Weights of a small GPT-style language model, trained from scratch on English Wikipedia.
Architecture: RMSNorm before each block, rotary positions, no biases in attention or MLP, normalized queries and keys.
MLP neurons of a small language model. Each row is named by its layer, matrix (gate and up: input weights) and neuron, and shows model dimensions 32-159. Each number is 128 + 24 x the weight over its row's rms, rounded and kept within 0 to 255. Numbers have three digits each. A neuron's up and down rows have the sign that makes its largest values positive.
A block is one neuron, or neurons of one layer that tend to fire together. After each block is what it responds to, as a language model described it from the Wikipedia text at the highest values.

L2.gate8:165053189136081125136149113110138119125178178148148115146133146149120164188126174124153128100150084129103112129162148143100149083125133135102158116138147161143138090143104134110143133103137115146110119112123132126116103108098120081138109092146104116155114126120160131132081150120128175148121133165149133151150146102118136133088091126125145123126111088098153121131122137061128153134146
L2.up8:106096150130153120126124119127137122131124141072152143165163134159151173136177116106152104142132153123096134133129148155088092134160090067149140146111144127153151099161164081141084138153167144095122098095104106143141131111133129125156110145138088134139107128111091113132134111148136121104161128144113140180096071096089152106128073131148146093077109095156108098112125125115126144127126
L2.gate26:184134134180131150097170094143116136135130117149126163113129121134159069130150152121112109129126121178146138125158105155153098136162172183089114172062088179145106123084147132148129175158126121111139104168144129154144125098134158114138144109147123166129169109151161107104121153137137096121145139159158127146121149117120122148141129136157077107117083146144155126144118130093133156107188
L2.up26:123127133145165156113153096130154112111153168166136191119134142123130124172128179083112116112131131119139131098126128107110119141170162099176150141124136168104133093117103164123116093158090099137112117160136123123107143113144085142088085155145138105118156136127124146130099134104110101129123115165133122090135132092105147153159104127136078074185121139122126119098129094113145131098194
L2.gate38:152136149162126165131142104157124109132119158101132121127098127138129146170134092167118141156088095158096147137143143167144142112150119102130144162100138143138123073164182095117153125115119140141128095126112169129170182168110155100147143144152117118159117113115146089160155109133101145144090125110101120132121128175121086101077125133134134141126097121089158088157122129128127134099116
L2.up38:165126149132138128093186134128101140141150144127103143136113154130131098134149123097088134120100139157136110119115154155159101117115138141113114146116086154129113127174191079105160122126089126157102089130138142168163151147112144097146132179154143140135142114102156120142107098137136119102094115144119126149048125150125124126115129136102102140159137148115147134133110111160124117146143
L2.gate48:119117116109166137125149104108151111153112145124128153144126163123109085126126108080138113161105130124114121143108153158146105126172122092088134174142109105119120146108162168189129111135117122162134131128146111163131124108168162094099161099111149148166129113162179125141117170130106103075126152118145121141159141090135171132145132133157152146150087121117201152143108121131126090134083
L2.up48:115134104113127171128126122122136135144146138103160168146114091075080127094144102089085127164137125107120101129107175120178118109143141127119086149160115175137160158121118118120117106107152094115150088147082120133142110091128105113111138161159108155122136078103150109139135128136099121164158138141187080089135134172121127145136123106146163129164102197134128125122101149107176123152152
L2.gate81:121132122127131111138171111138101091138119165112106183160137127121145093106144117114140154135124131142128139090111133133159149097132076191106104133123141112143087111150168129142111131109118147137108126144062098162111125112115140116134165103108116147144148074082126164125087156115140126103105135134117071128146122104177131122150106115157135150108134129109092104180106140076140112130160
L2.up81:093137125095127099132117118099151116135130106175135109143130119103147087164150174121112096126111113134110111092134119102099154134108138062137143128087118144148121130098136101132142135102138119133123201127120137067123105130111109152143147155108129111129154133131122110106130092136182135115101117124129138144112116109088149132109131102094138174137088199108124134098151099166096148131117
L2.gate183:165140125121080139099167127108129158145126139088154132113139147132145079112138105145091141109133132180148120093102109168144144109153085145105117174171114136127110144109161090102147113116102141120127125111147112164129146152118156120157114126163168120107139115137202134139128090129115120133095096161120093113150137113094096124145124084139143120137132153105153104139097073130136147115100
L2.up183:148091174110157117150147131115153135106119144139117138090160095134085109140123148126141156118157110132137105092089108125120141119154124165122150107115125171116106162136130132127106160095139101120112154121086104138147103110130123124110114092115145125119141096106165152121113119133131140114090107127087099128160190126133138128171155111079159144094118153131133114124156174100132107116123
L2.gate194:143122061118161131099134112110112129145098130108092107146145144110149101100124088154116131097140153189078140085162175123164121112138151154091099109111111154123117153065122146117107078075150134165082097139146097108105114148146066104142150112130143106124126115132116145180156120127083141096100108077110122153129150119144115107123127147128130124118094077118145132182103115135124139152110
L2.up194:132160142124161140140110101132093123138169156123107117129133156139167124132148112091092152123116132163116096095115164127151129107092158127140102111102143167121166101114145126157128080123123104093138101155156142096144134121127073149199097117088132104148103085091098129111134156169089163140110106116103135112123093172121155132105138144121128164114125134127141089146066171137110099105146
L2.gate204:135132140126078119106135110178127102123168116114133127161070127153113161098113163110110141093119100111146063087109125134110135131126115134114104169121122157157115080095103121138148097116153113113122119146124100166143092138125123120141099098160137137155127121109131087117105103131163102099123118101146125141078137084164087148120104121125112138136144144132159121124084127108136090122109
L2.up204:089140121107121120107136152136124133147140137139152132167114148092117137154169143058128117136163138117125153090145080130147120135108180092171137114127126176148173091109174126172155127132107161120106145133105129127075173154112088093111110107178103126137138103127120117144126124155088099106113109135166112157132106146128118129087123121115132136149143159101112108131132141185108176090123
L2.gate257:138136103179146121130196105148146165138118141122144125140088125117150163120078167145115129108159135140120122081098102165144117112132083117160152167096143179096167097162149124154129092164066120132089093160105131122105113131099136133126124127091089154134107094133151141112128131171142132103114116162140129089151117132126102158110116110120123115124122130120105152109085149105141168097136
L2.up257:129158079164150118099144113154092123112153138100128103139143133130125105097132169135118125097139121143116100096101132134162089133160126147172134118111103155121160132121165105089140112118123155187138114177129121119114109117098112119149133130146091113109151114111165130088126093159117143110114100153107138082137119079108154157130166156095144147132143171129140157143149130099142150095134
L2.gate379:165133155155113116134127092148148140104142160090082127138111157098161137137099167128091136107117146133143130071097113122126084107118145166116111143061096166112087158117139141128121135128108117114140102171157111153131127142141099130134117134070121113110130130077086096142146119158104132152109149145159136129090138134128108133099123154123143122103138117108159124106105147141105130168166
L2.up379:118103098138147155136135102124136105109155210104138136146131120101135127125124136093104093142136130126095099106094098173135091122142133129154125147133112121107103106136126140137127180120118120130124129175107095174133201097123091137098121113146118100150130126094104126126130122141166120122122183178145129134111096138089110103118154116109175146148133164126179094138091126156087146121125
L2.gate380:141126140091152098134163110122107155118163168108094091114175098144151165159092123128121139101118116144090096107157174083146116134106159182091143091113114155133106163147120125119122123113143068141157139124129107115128137123133107114094154124079135129134147091161113150160084114183122141118130142140145136177098143181128127115135152128144118128138095149120120131114130144110123148164116
L2.up380:155112152193131153098135120176119162156123148126129145142142104145095134098118112143137135111070089153114132120123088140158110121137154144129160150092141149099132137130124121115131099118114144103107120116128167155132132131074153096147135151155167115098139140129116151150149082155114155139153105127172095134124147138121165103121133127117149132141120096124132111126132118156092163133106
L2.gate403:163118136101115149153122161126145152167158159084122142173116136118145069143141112134114100102124132160130105104129132142109112100137160127165171141137127155141152178139128134138135148118110130113175153163098149151102134120121125132167162170140130130169129125105124112139127143161080144161097128144175109078120136148138132127107118151124170166156149140104144157155080123140085118116109
L2.up403:090165170128112128082206106109109073111108123141115150108117105121135149118108119116112162132153130139104126087132134129137132120117129130135092148118110126137112110164160098121124093131116123151094109142116133158157125128133132137087134093153120124114149064153141119107092134132126135069124105145114135131149131091116132156130141095142081114100123125170115144086137102105156131113136
L2.gate431:127139163170128132129113139142169127135140137105163163126113160110097116135110120129164141115106117132147176114118079175131096109102114131118083148120156157122126129153123176153126137146105123081139111120112109172116159153103136087129104120093120166168100140090112124123147148169143127138096157166208137149145113138128093127121093128148155097099135138088104117138095167130143133147125
L2.up431:105116142150100132132157129099150130124154132091128125179142146074138126124101103137147122132133114169140140059079101169131096092114109136155146145144121145119163093169147125129133125134066100139108163129047158175096121134121129134160159144080120146137097110111095137142115124172118142106118122160148111163134126160128120119138116112153163141108151109080126123160088131118124138135157
L2.gate449:131100134147128098100151129114125106120101135124058142147140135151136151132110127113093107098189133185110115132083179080141084163149151155141150127147155162107118145116123128144145126108144158118105120130116127142121163106077137120113113166109141109097142104115096194132143110130127145141122199147116124086108107095141135132109115122138122150145123138118112112143127103136124061141182
L2.up449:139099190138135129135090125131184105133077110147115118161152147135104171142128128098090142112142148128145090170148156140151091122121121136131174119102145111133137111124109124134123091109110152098126112156137124147108171119083114121129099122107142147123084144104127162109124158190129160114125162149126125070127129136102138155125114139104182133131125113075094104150115175101162095117136
L2.gate469:106094149153132127097158164115158120120131145087118086136107125100132163113103116126093156091135102123119124093138125145157150094186118115127138153101160136140133131102129096149085103152098121115144110196113111123117163093131122112124132106135124116151108112113117169106195098203114147143113131101117081088105110113136151129105132087118147126120079133133134109169122101122138108152141
L2.up469:122159117140136138107118084123091197124148133113126070151154073140149082106098106176114094121154113128084099106126139117113123162158115183137101164111127156069135103119144092130095124148105117126137124102134135137113145121135082142145119185095106147108169115126150126097123113146123120120121128150131099133131131091097109127105151141135118112120129154126108127123126152119132123100130
L2.gate503:149132090127140132098143122125111094146101153111132147093157138134097120119102145135125102105124131115164114103124098158140092121116144176124137113080116159107134099149120130153071139086134168100123145114095174124101122125084131095114134133113163160155158095100131132168135118184172141064143119166182114108166137097089135142151139116144114138139143156113141148136143132152095141157112
L2.up503:139133107146149133109145112126099112149125146102138143119153144158081143114122153122134120127143130123157132117123091188120076141127129177148117091114128155106162094128103134165081150106141178122101144118096188146128111132086137080123128138119131125169157101089140130149115134173133162073166145180159118123156115088141148143168130077141119159126119124105128126150154155145105130136094
Description: Year-range en dash. En dashes joining a year to a second year or score, as in 1948–49, 1918–1920, 120–113, plus some month names in dates.

L2.gate35:172108127128111154121117137138153118103113130132148129106132107118119146122194175142178086128142160147124157152166120094151130109082114163164125087151140115116103117140136147144132062114113122143142147092156197131127146147138133140102204131144110128142166112120135151166128106126122145155108117118102106107144143163134118119132132108112173094162101073118196137134132103130151165130114
L2.up35:113082122133124126128111095109131126114115099170121139144088169083126101118185133142153123101092121116141148120082132089151135162107149106112100132158161171152071130109112122151106125104137078107136128127162147158122131125124152136123125165152119157080135170154136156136102113136153143126098130132160148146130124151150143125103080108091151167123102122109124116165118124115191101144104
L2.gate66:166132133149106087157118149148127099147148087123123128128184129113179142120146127104130124155119141129140135128138141135095117127131151179109162093093107130132126149126160130105165109174085131107140116153100136124150092145131143130120154124123135119110149142137110126166161163113148144171167116150118125126105104125123139105108114104112130158133136077141121125119164104160109112106161
L2.up66:140130115142120134154129157143125096122158103124119124135159153109190169128129127126139113137118115123135118133144134127106132132125149159140177075112127145108147153119130135112131122149105137115123113177130128129175083157164145136094163124121097089097154130150111131158172159108136140171136127152106130136107086151141144089100149121118137155143136092121145123107160110165153128112135
L2.gate84:143109148098105134147131121141096100169129170106130084142133139108099136120161139111110112088138097117138135099125104128165178110068108127107164070136126121134183122092140109095159043101111125160120112150151124165178122090146097179185113146163108139160140090142108145132116143162116142180117126141179106131106132119144109129118114149064145138124148116134164171162104123128107105134112
L2.up84:173117141136158146118074146144120099133141184148070137128132148143122094132153117124157113167124112158085142116122134119132159122122114140103114114191134100110104116106135110108099106108098105152129152124148128135139142098156130160120157145173117089157174084164116161180168119068149113173140073117165111131133119121118093103107114082114144160100128113111138126131097107156114128103122
L2.gate86:191107092105108126141128108104052079125170103139133107123119151133162109108160097119132137151127120116086114131144165094143123139098161172150151088135194142166119106138126133137137089110094136138117125117161128168124123176115122090140152111119142094124123146155137145162110167133133148107120144115180130122115124115137117099113122124112125162129130091128106134147161107178144135101164
L2.up86:154138114119118170149125132127095041139169087150128098131079102156122127123181125122135108191134125118136135140139178106119132151108165143140160105117143133137119125108114104116149127084116161121110119115110129176133131169115145107111139075175149113098169144128125197094105176112105158111159154123123129119093112097151153100150108079118113138142114127145142109142182088171151118118164
L2.gate99:193126146138123073130100104107107126109135096150120155105143121134151114117098117159122155071099121116076130141093123142116162141119121123141149094128173167135107147143162176132151115105066149124124138145115143121141098184118111147164154127105154112071144095135137112156181167134114118105117144143143126130123124101133087132129075119143109125117105129129121135101154164117163120109123
L2.up99:132125117167145111127107104148104118121139122144127092142157112122130159148132130171116142133100124097061151134130115146110157176138137122180171106148144155074136110129107142148080113107129132162128142124089132118124072170135117138118166125112138077081169136156123135122162167080079088139160150134140118154110126116146117096105127110144102126116106139172093134132129120121186128091128
L2.gate131:171128120159111087163138132176149106083114136088155125150126123138128070094157135148118148100138098137099129165172121162124138135106116148094147128133108125137107093095135118112123110106132115101113143084093095132140148096099105131141149122138109130155157106130123149182098133139160093082110132129122118103136169133143100155170126124084146131173098143124127111166145109151101139130134
L2.up131:127144091122099102183126106107149098101165137084155134114112094138124099083174139122085137136148079126099117132129067105159127127087164157127129143144120140156118127153116146082168113093107078103118174103108136110122145131117151176103144123132145127149130123093101159110054140136132120104145150125116135104113143170100112107130103118118128119129091155100106159129100077108147162170143
L2.gate186:159119117126114148154100121131106106126112114133107128097130157145157116152153118160148141136142132124140102119116160099143139135119137122078127090142166120103088117143116174126158155123132137119125173108144167084189095165139140159141154126118126076142097152126112133119136178104166168140169085123130141113105125166140138102119148102112075145125117067160127158128097150112097123090163
L2.up186:135102096125134136128145152135117103141103132178129117124068180155136095143145120089105121140130148176099079114134142123145137136121129165120137129168163154142071116104120148096174132134081167100092129096086147105120138138130115088174171091145068129167169124146095131133181180133113116126113102153134168092100116140136109133123119103123155109184150092165123101159141104112111105146119
L2.gate196:170119137094107100147124137134151149159115106125156138140135136103094082094167146103095106108116136150120127166105092150126135127100130134133129114180158105134104127115114128080126138080101120087146154096167116151132077107162131128146144128133102092161117140141117154164113102116139122142141112152136152123127114106171119116193087122101104156071143099101163133122155082158127118103129
L2.up196:159108144116127132144118083121125112145173111103135132172130145124114152118125136146111139147101099125107145169115112135133101135097076096146111100116095151152089167098128131150125155120126104118161111150156123158166140063157147113159125157103121138081129124116125141146105106097125100207121140149142150166136120140170182115144113123103136128145134130142153151137144115150158144110101
L2.gate236:117137089078124130110102139152120113139106120139145056101131117175124124149148179103124129140122115106118141128125170163108142119088116104114140107138129144085163115162129167123160133162084149146116120111123146115153093161112141156145103135134135153140099085150115108155116129127175127108118135076135149181116131144156150126140130138135129128093124095144146128085148096166078144126154
L2.up236:144147136115136150120110144114117140177141095132153156138107084142161073114169148163133121163111140157115127113121118114141123160118152125132124138098146148145095131102162120101125163147135120123126140102081116163144102126151128091138149126119157119154105110119102072152119134107132132147144172098145117155096118128117171109143136148159133151092107102122117122101125141124134095156091
L2.gate270:119130086132114110126125129078149111131133096111120177121102154119148151122115117106187166113119136126090136178114172111125118128077110137130145156124122153164138122159151104146150087117106107127152104170123149100157128153150133165167146162167129147116139115148109120116121096107081123163121131110113111136142112127113118163101099131138081095120126129132156125109150131173097099177126
L2.up270:094111143117117169150124134150143132153142130142150157162116150139153085117149132109127110158148140129148127140129125098124097147125092095116133156106137153125095140104092105101110147108139129126181129162117117105112092122149101138126127124140128109110123094147119134067102094067117139187143130149095110143164097168097185101074105119114125090104114113117142116128082084115114125131161
L2.gate292:141113107104185152139125109133119094131093105160144119103153159132145127130128140109131108140134097121130126103103157129145066148083126096138143101140102122109077116149124083134116099164056099118101112139070142139122172121133157129107098114160122108155170150110160093147128154178121120136102121145132164147117153178139151087096125092116139132108122091153134089133166104126115086121159
L2.up292:153158110150111154098148085126126134113132129099115099091105113134157162092130128127128143130145131147177121138126122147128143110106128164128084136109124103097105132160121099080164181175090144174104143163100111110118131147199157122067130143131084166128148124139103116135123142132100156194152104158133131170100137147140122114098145110100132155124138137163125107104139127148133089166129
L2.gate322:134125149116122110142133110134129099098123111072130140140119140109140138109172148190102095120107072173106151130140119101135078181096124180155119093103146120119166114137181159144108141148101122079121143130100142117136116145133142139116131116149083118108124134122111125153098143108136157164145122133143149095131163162153097131130153129113115137140172140075113144133127152135112104089135
L2.up322:135119131109098091169096118126169091099159118106127090133138147108141123139150128159117113122093091174129103117182117109133096139125146140163128141110096116115118110134175134118171102184118143115095083156116131112127129101165130073064108146142120113140125129100138114165112138107109117129164124122121118095088149161139114100163126116127140126145174182127118104143096148124135114157121
L2.gate453:133105129127118109137139120125130103091141136144149125138123092116124105147151131117137138126166117141118156163139148120091148185151140116144111102101177120134109132122120145129192131142100146155110125123170152104182103195115115092102149097154102116119139091147117126130121158127142082089133109099124153162125120144124162100133137132096084114132084127128146149104200118139126173109123
L2.up453:162146134144158166110106120160110115163121091115122169160156120086166062133114126102089131114143150125117074121171174110092123159113100133098117131131129136146124113066138120088095105134151117176127122109157110146121145135138111096118112110146192094098127121145119156138127146125150141161120132086118092123155153077113150134133097101131107159111116099147103121123136118089142141127184
L2.gate471:165102111138120133137110132110149142155123112148162131125122095143181120131089140159144119133155145123125172147086117142096128141124100143167161147125133141196140168094154113135151098107109097140124129140105117141120144149152138140138123150098136095100116114121122140146085118148152153083147125101158122100154124114092113117101086127125146145130087115134105104108143135160130101125097
L2.up471:116133096130156166093099098151125121129142122147152109142109124139171149114128128178154086125130121095112170122117137124116127150110198114192179128153077172112142112089135057110104138059140126150144135120125139139166155140150105155140152159135134078132113124157124141119120126086103142115162116129118107098121117084110134096099121131125146131143110065113104111158099115128138110082122
L2.gate490:141133138139119054138151123134137119110150079107125141147160152138163092141130140101151169103130116139123120173129129122107102122092137130154141093108115153179100146130138142104136121127124155098154133152136142128138101147120118135116109096131113143136120122122129112186143120165161133133092179122153110175134127070089086190120132127119125116149124118119127125128177146156151107133114
L2.up490:107130120153141159163160145142119089116137097097153103174158132155127108141179136116148120119149110127107141170165113131101110167099156128164169090119103124093133100167092153088111147111139154117146190140120161113128123133144125134123116078159096110123131141158106139118124117125146145146125168119123129182138092110133177114114161097131126133151101138140137112143157114145136129092092
L2.gate499:177117152127106109174162105135177116099124128111167158147101131149162112113127108127057153092104133115076135168139124124091171147128126155153150078140139147170136141103125151107138104110133111109143136127114125129139103098173123158133192114138150084089119143082151148139149157137114124141134140125184164161103162090094114136177119118152127113142141144132087155104159133152167111130139
L2.up499:155118159143127125155167104140163108115139128115156141162096126153156131109131098136075128093134111117090136167141108128091172163112116157148142102139124150149132137136115154112143108131115118101131141118111124116132104099164133177138182096156134083076108129097135154116156156132112104119156129137157156160088164084088124130198153120139110103159143160143112145093159114157169093130132
Description: Person-role category nouns. Nouns naming a kind of person or party, often capitalized as table headers, award titles or list labels: Athlete, Actor, Winner, Republican.

L9.gate34:165144145154153143150103149084138124154149123125107132124104120153084151122136126136189122188120117105110167148127146151125093119101059155149104155122083108109111142110086160136144126107109120153141133084111080116122181145153088134130160141080107132167120121125130134139128108113119151139136129116082122091141128135171052140125127119115099104107143178128132184072134125143153147117139
L9.up34:098125141133145165123138154100141116131127155099149139143109142117135126149119119095158148120080172121138116122126121164150152161135154130119114106111099119110111156128123107121147134124101161099147072153084101088115141112153125166128123151130139127063142162105140113094111093141102138135124137097122107096139103121133158128091126121096117139114135128123138088101091105160142151142141
Description: Numeric range continuations. Dashes and first digits inside number ranges and paired figures, e.g. 1995–1998, 101–106, 2009-10, mostly in tables; sometimes mid-word pieces.

L7.gate151:158151138129082126097136121126129161127120147085064145115132164158180122118146169125090152140118069125124117105121098075160119162150147123137149112123137122146110136107145147129126131113144141103183121161108141152174109140112155132124113165147113155092112137111184110142091093124118122135100121104128116120078132100102095145119112105128092097120116129092116136111143148148081110135124
L7.up151:163114088149108150107124133144163144138113150096156132129120102171115109172159108169131091154104160150110153124151147094117137139161139147129121078125149106153157117135144154128127120117143155122132117113128158105140159158085129162076133102093143124114166104119176185165116096107115128158122121130094143174110119122169151132120143113089151102141151156149180147121115116135115148120123
L7.gate278:151112131049137148117104167136135116121120147082128141122096136133139133152156144133145112113092097146115087159124143129109156147096142121145144172158157175141145108171126133124123130136103141149141123132123117151175142143090123149174141138069105152124131145141153114177125089110137138133154128112164109121100146135076149128140132106138102085077114074080184163155123090108073130092134
L7.up278:140148150119120140107148146178165111077123160128110162108126137138141158112102151131118102134118127083138120117135152135137108132062116106120165164106126141108139160113140093164115115152108122149167149128133161131174139144140119163159138133142079111172122149153198118098129103155106172160128097111154102130095198153150130136095099126088124132146126108113115135076112117161122096111168
L7.gate483:057141101157100104117164109127096124096167139130139138071161125131134139106171122124121142113149133159095114093107062155118133101168119118127102135162132157143156158133098149160147137081083160147153162130133153129149157135120110133139127126142128143140130115100140159104106101140145133113100114132116106114152088093040148139108121131116137121128114141138118112120107157170139119140184
L7.up483:128143138116104127129112145088125112111173079106151102136110131108078153123150105132139110118135140134145120131169128098138122088125104128145121125130139140147159140138137132127127107135118136077159116151085129138087138118175107126154119160130082119091136100145130204079117097148135137124096153121150154155102115130129137163150130169107125127133162102166147099076107132174088142128166
L7.gate487:139133114133128123111129139181127112130113144105098126115105182152156128140139140144073217137138100144108116123151128111136110089104106132099117137108151124140148186098133092140136095122126112111151130106123169115138149110139093130121115131122154168138135130109153138150129130191135133165124089125126106113098176105089110148140127153142111131154118095123113169157117139139111147179136
L7.up487:166134148150143118134153147140160086119145129082125126148096121130093150179158126107157105170141101159093144103145110116074084118170117138144111141161092124125115117135099128117149102080149085148147125119103148067119141093128127158108135135106150148112123123099163163092119109122146104103135139133111089125091143139130095158113122129164126107141152186101109130138056122139114135125115
Description: Dashes in number ranges. En dashes and hyphens joining two numbers, mostly year spans like 1880–1969 or 1765–1790, also scores, grades 9–12, and compounds like 500-win.